Weights of a small GPT-style language model, trained from scratch on English Wikipedia.
Architecture: LayerNorm before each block, learned positions, biases.
Training: a variant of Muon for these matrices, 153M tokens, 13199 steps.
MLP neurons of a small language model. Each row is named by its layer, matrix (up: input weights) and neuron, and shows model dimensions 0-159. Each number is 500 + 40 x the weight over its row's rms, rounded and kept within 0 to 999. Numbers have three digits each.
A block is one neuron, or neurons of one layer that tend to fire together. After each block is what it responds to, as a language model described it from the Wikipedia text at the highest values.

L12.up43:515571482472470494480517537450576441531419487500532482546462575539411553506518497523525502456519471503505491518518489530521491524544546475460507527511449475468508415536479493457445576454530507449506440532502531514483484484548527518399452511457573533535519512464463535470504557589551509553454490479492567492460504455495471439487549482428458508468453499513438490551558615458460461528487421495566542438543517496479453552529515479549477436469473462572515525557469507478492523500535472
L12.up267:543539507475483510414536543486504533438484506517467484548492509522526505477480511487524582544535413599528529498491462550475457545592484480426481501516527431442492547462526467457420541496524436548512525531544509374536474492488500501509497494530482507545527489517495495520460497541549507551490528491463508513445485427489471539433516509516448469482509581525509481487438513448460437490469508540531467517546558470531488473525444496610491516461537595477521534428494416459421504543494470
L12.up268:551507463401514535495476525528516496513515577533489484555489545482480468518442489426475564432544546568599430488525484487401481545495514518486531467503503474477504486439536522487511522556449485426472578486503547516463530474469553481482456581463512542463418485498457472550493520541511496554535520534491551484472523457496472534508483494499445460423462502509500580550483519525534550513468485483452458519604445449543505597553452476502465501417485511463426453481490527467524496524500534
L12.up272:507529415422524502490460467501501512554492473493589509462525492437531505489437391519495531498454477499514456554486562480502469483535522472425504513464531467496483499497544479525485528528418576577522504570486489484536534509525541516510464483512592579448464556503513508532505433506493440400475466449489567492457506533490503548439560508412534525496487535504456489487478503453525504408576477456531446490464510529543462480507524514538474487510571537468439517578502502456509572493547568
L12.up304:544468410496544488456483519497529534504469547488417550532501520471551514513524515501460566534479438515476490578428491542421518467491495538431501510486461425561505508573490441399482607482460486475496538507463500474475529517568524470494480461498498517502460556614525460491516502471498538563440500490511461491434486507529471519496566456455470531477466498595478445540517476528530494518486470513428478518445416480515551465529477592580535544444536532550477518508486497549496493486469484
L12.up323:527496502508579597524478554485541524535460439564511544520459539475540541532514483539447519509493478461503421528531535537436444479502462504478513454493540443485512546498485536450410589557534461532424574514516508507505523469467552522493553439464578465486475513462458490513466476497503527494420436546447523509429472459517364518541534506490408510437512557530476563527515480469530424510452493552486438480525481459516498501509512511570496488477449503535530492472515482486576504521511521
L12.up481:539528497481461473477500472485487552485475573500418547516511499470537515523489493484452542466497519480521444469517472489480513478488443474477549491454599494494557508514587452467427489602416479567550532482513430507512502459440592515430494458484447575489502461547359487448522454566449521552483517497518565528486460517447450495495502558434535523476444522544511501513499516510548501559509452513495486481537491495478452568507466472466490483445503574549530537496549456520577506491529501
L12.up579:480532463500563468441476518551523507545502454508517509482539512487463552540486501535540513450491521498537486540507471433529483530516538498519448542465536467513498518540477444503483433494486435506546548536478492483605562497533498555488547470507462501418515546386435514451530501539475448506482504498464538587467517536461398561518445459533500413489502582481461474431409585495472532439516491411523528462560544542502527477536472482512488504522510527422480538444543456523562520503499501
Description: Connector or descriptor token right after a person's name in lists and cast entries, marking the start of their description: ), Japanese, as, and.

L9.up37:527472553487477526493444500489563525529505483557528567529524494474491519440498542412475519445454476504502447478482520436501516500496443489500548461566479453545548549439527513486477532504494528531533512539542550440501547488474477440516524477397527439501478512477485520502400529521469580436469467471471597520420542503507392552480524469472522551496484520577491512443432567538540503513513486538563473513457527486491518540466501548490561495561518549517537489495385528476500446536468550
Description: Chiefly "of" after kinship or role nouns (daughter of, mother of, death of); also "by", "with", and "|" or "-" before names in tables and lists.

L9.up559:597452564487532592468424521495482534584509510475517468506505481480517498513555438476540500475516385448447475445503524490518504464555496500524506446525438540474462475530489464462458493538556474545518470500425509540483510473529540450450483508586497532584558495507497460434481455525511503480517513500527516457393491492494420476480488390541520548564601525452525483532520456509534524509509488524515479546554486537525511543518548534494496478522493538426496492447443560563482472446489509
Description: First word-piece of a surname or second name element after a given name or initial, e.g. Law(lor), Cor(rigan), Carn(ahan).

L2.up57:502575494479475564503474495483527487482473510489505592558483587485424522476478492536498549522526486525491508597483475476489486549503569473484521495509536521540527430408406452489514563542435438506569417584608473531410522513522544465533496483508463496541440551499497469525508502502512405498464500479493626518525515468457536550510535435463479437436473513466454479504459502543500521479543475485474515556485492505515474498524495476494486520417497544547525515461481456480535493514463542
L2.up87:452540596511475543492458439466497552519485578507561523469538502611495568456511465432590552448598505539468468511500500516543473524514519473477444534471516487485487424459506444492487535457497426479484554496519444439500481535500498490502529580472494532532507464482427536552423493511528504568500524470510535514428493508477514516528480521566456407489527438505484501480486475518513438483528455479507478423546565459529536463583472467494502536499531489444561556480520454493489503582509481
L2.up89:483474569464448581541549498498466580445503466410454545517515484427528482447531525505500483509528506538500525474536478467543455563544542490460545496507534477537489442496487482458494487528505545526544445452518510529487563506534460536455482483518534431578453476455587475494488538520538454469500454473540583460511572487485523528449493500529476562454514524487493499503447532512596537555517486522535506447584551402459479448491533476486486522488525423521498463373488471445537523510463463
L2.up162:486500584482449498541507497509530592450512465482517542452519517474489494554506457434478447500499491536413489490424522434513516526501447467446485557488546574542479549433536513431510494581417509485532464441503459477441481487554483537595500425491539498470486489497440580474516520540500471531427443552471513487532549517507548550488471565464495515446554467496528535532505464537564531482497496511594512475534529452516412531532523499525500509499512469448508485526460428478582531468542460
L2.up230:508550511509565470474500512475504547433513500457475552453528494452511455494530464539508497456441492518524513503487531462576478546488496582470459513493443503560500561537468478520426561530533463543516455521512593509528569477464555448484470473493490497468496486525487538498426480520585474463405514516520504463460484526474578494538464503485464522532519545462454549535497451474543470432536523594555597479541526463498555455525495479541436432413542516479495433556479506439453433553529509
L2.up250:532505499543463458562500524408506514502492513540479470551489471553441484555483478439483440475477525565458553485480529531366433532506462525457466551522434575497486527529490554473452524494510507551497554492544504502427525514561485552559464578453534527540471520471466445456509582532483515416451498495478514500556458466489501485540528502550486483545472523579490521471439488580508500478497524504499474498504555485547461555477464497413485432461552450536537552512527486489486550420518441
L2.up358:497479520489430514503448466531507445445508431495476571478507446433501493545499499473474468507483515537498521499553513446487519595433492456435500564501497472496545495544443517562473535526544530564561538481458524522538514487464452534488531461467583565486480485418463520545494519483499494474489462423522564579454608471551519517537431548481454581499493471493540550522517495491515541511458511588501536485528555482479464546480569474440514524524460435410476460534522457461468476524516432
L2.up522:474549499408396586573463488576555512466564499482512466535456557504452569525550493443429477542529550555448547455517485475453512472502510411507416498461478466530516477549497455541515498502542519517477492512466444433535557518514514489550488520448528503430504483497495531504502538508480433443525501464533502436549522469484498562501530456508478536514514464472545485475547454497484481460565547519542502551512566439463462536525488566483549512514470474474560485513555444462510510550509387
Description: Connective words midway through a clause, mostly from, or, and, than, sometimes adverbs like often, frequently, as in "departure from", "Qualification or relegation".

L12.up65:541484538559543452528494539495517544515508431588479561466512469608536494479569528561482529479489457466495516519496530476485451529484507532484433514536411432479542513472486450504515430454553530460513493414512533517527501542461521453502518487481475538439456571481479475573436483551548491441534466553541445527556490492471393489472505458422545525507525547423469474536496546525515491484445404512425525496502581505514503493541546470505465482561544515483462480512529531526533520466554513
L12.up68:505460552457523517473467556542507506478552500549527542494538442457445446514577506465574470487482499478446498426478519475493544424436490495478512504482515488505510543537468463562482530502516487563581544584513551486512534482517457532510479523505479506491444499503533483501466508584524423454476543485497508531476515557511389562495416442469544517569466568505517451412485494477467485505567512486469462515443565455473595474535482532471410532458554567523482470441484480563514451509502509
L12.up149:498477510480514450539559575502545457515527575504534491510483533510464502408509481519583512494489408442485460493525520492520509533493520497531512499510480454441555531467537442473483478469621474517442538492450548488464526539465463537450467475563439546542550453484521532579462458495485475479474474493480578556412471500549440480557492498446453448525558521563501518477514514498488457512536429485572461406540593462513470560448511479499509546511535525430467500548509540468502530486516458
L12.up219:499470514560451466482576484467477536440479508499587518465433606493520532478546519503476523534485476513520507486457391436516446517538483490548511468536489433487524508520476494508428466478543434548499474538563567425552467479511498533478496449477490533576493478477501477507449502477547498485472491506442480523487562501547470456531567431471502509443525544556566507460518470458413459489525515554539516576570497456481504531489543522440470495517502457571550432423578526524478460538476526
L12.up263:533507492577558526502609507513509464506470467513560482493527582461483478489562484523500477472452478477447411505483541466484495480516483587554473548536500503483464545541477518491396482538536452534523587525541514539468505515484459446476465488505457542571524532575506481525394484484504452447465499528491441491515467493494507439545549496435500464513541412438554528526485475514483416481506458466520511502539512486552514595503513512557436485525536484549521445502474542586466458455444507
L12.up487:523453502535514484487449534536488527510488493536510526533466496550494540474527497517587474471524465464461515448471512443513461533494567575492448495555484530470493599482468478531461523468551447508606513504503510528547537502482420497417499472515538487521495519537496484527439552470498489503459372477391523503475561478555460507464484466477505515498550544431598482508508505484455455525518503475547476507505495466460470567544584430504504504526518549489434440531482550583529437431451471
L12.up572:570498512480488490401605529526534476478537489559548494592486515454495521505506443470529505500415527438471548506507503545484529471550454559519531479453483516430477522495450470495408449548531530512488478460584542466488474472480524545433538471540508567508476501512406500504488511505559490455509574513505473544507470446490477468517480496468535512526571519459516560466502440445515395467488483432527561488498437470469534485512471493537535524572486521499548558443542515494437457573477458
L12.up592:522507510487508567526486524530462439530492472517509349569437561524507455510530566470597494509503525564555424501537474483521517510486503453461553530511526525409546547570509484431487507435490516571511521508468556527494511459480466417459527535544452508516510542468485552493448494525505539492443474527490502514437467490432518471504458504470509471500581489530550483504509495503506489523497461521399494501468537485506484487554552465470503414537587531475533454411459508501485499509527407
Description: Fires on the first token or piece of a person's surname right after a first name, often in tables and cast lists, e.g. Hill, Low(e), West(erkamp).

L2.up62:516454548525446520472562488506475515515470451534569504455444510505527513555484472495483434474505490521481422453513502453531530482566589527546482531449458485481528550523422592449473501542467499474583556462531499535472453410487507504489518492559539486475585539411432515527457496512577565517544531493471574517536511487488454426502509460539416537513451482543488548527441552501474483443523457448526499544453510550480453456518494534528487510497479539499599513453478496452487528496515561
L2.up237:481501513565406494473504536547491474468448498515566482517536480544526567542538472521526517446506477552438496428534503498442515529460532442521496582435485442555529591477493481453443540441416478428540496507591427584398444522503535523509539535471503505555532553496465517518479478536544515487488503541527542427463526534491450515515523461447531493533504514507518546519494483476525418505512470472525456504473545509503544557502492531529527402521444526555540501456499475546500476466437442
L2.up388:526387539522491520451556466543492546539447498528537516538525455491536467512462531471499442524494483520485462489470514486491463534518558499603459476473511501466436482470463521418486460551491441480552560464534519482462528414508488478479534485592517560550552561432443517498542482483558593544536515539493536510485545534443443442471506507493423535507488532503466537559514492507467522474535487404474507556453497516503448493475512575563480516522426559525521518440443460490441532444512526
L2.up479:508510486445497442508503453516546420539426475597486452526521485484601515496491506513483494441633541505559467449480504427501424440543538535542439480418430421497505476505530546532504440541529458534472480496502500499514514446528487488498498475567518493500610529534488537507468513463497505557516485547410553513559493528525536528487519461475484536521479519514535471482507450439480519397446513523536450541509480529549489468488512503516504473516470605550462466514511539466464479536467499
L2.up515:522529522553463463521596429515408521481543520499492485462450604488470477533521500515463426516398491508460449516440486395488546538520464551549470537552451533499501559479486542440497463465438518543510489498451518546471414498495570504514530448535481554516532541430499547517480488470548492495487497499430544503489502509472430478555555490470500529520451477545553556534511469483503471461553487510437549491499449469511479493522496514527544626522499504464520516445497548405528523519515495
L2.up523:471494547540415493456515473609435497574406496469551478458470527519598508563381512510457447483484495521457477479476500503511585539486471496551465501514505480502548562549483525489486453484445484531549485516529521574464436439528516531510469433547508502542532514457445531490530493509555537558549499467483511506525495551508474473468485473499460521513494483527513515541487552534465560460559441492455595506456429501460508498515536544544438524489505507505566489425483483420439535495468550
L2.up548:496538458505489511463459490535477540433498492575609481469473508515507437482521493523445514454462497554503545491484481414519501515476503479484487496456488452436502489553469495474500495487469510508515502488471439509446486496556519506454521516563445547519558522453467483479408489433557496487467544556483527496551531471456401467600489517465537512499418533524551475478456449512569444407494542555561421481533519500493501520556536564461587520477504559563538505546571488456470560524498547
L2.up586:493506475582439527509553525533510470507450454482480537478493529478468504577531513521515510561466507482515484525464497391445526521500429488517522458455553549534502574451493459489450531459490517487510539483517403513501446504452559452491547494562524505496513588450469553504455503534513508477429531487483526475462522497416496491579489424474513504424494500459484630540533466515449499388525507543511468544506471534494505565506555482583569493450468473534512531527503529469446453476546478
Description: Common Western given names or surnames of people, usually the first token of a name after a comma, pipe, dash or title, as in Karen, Joseph, Murphy, Hamilton.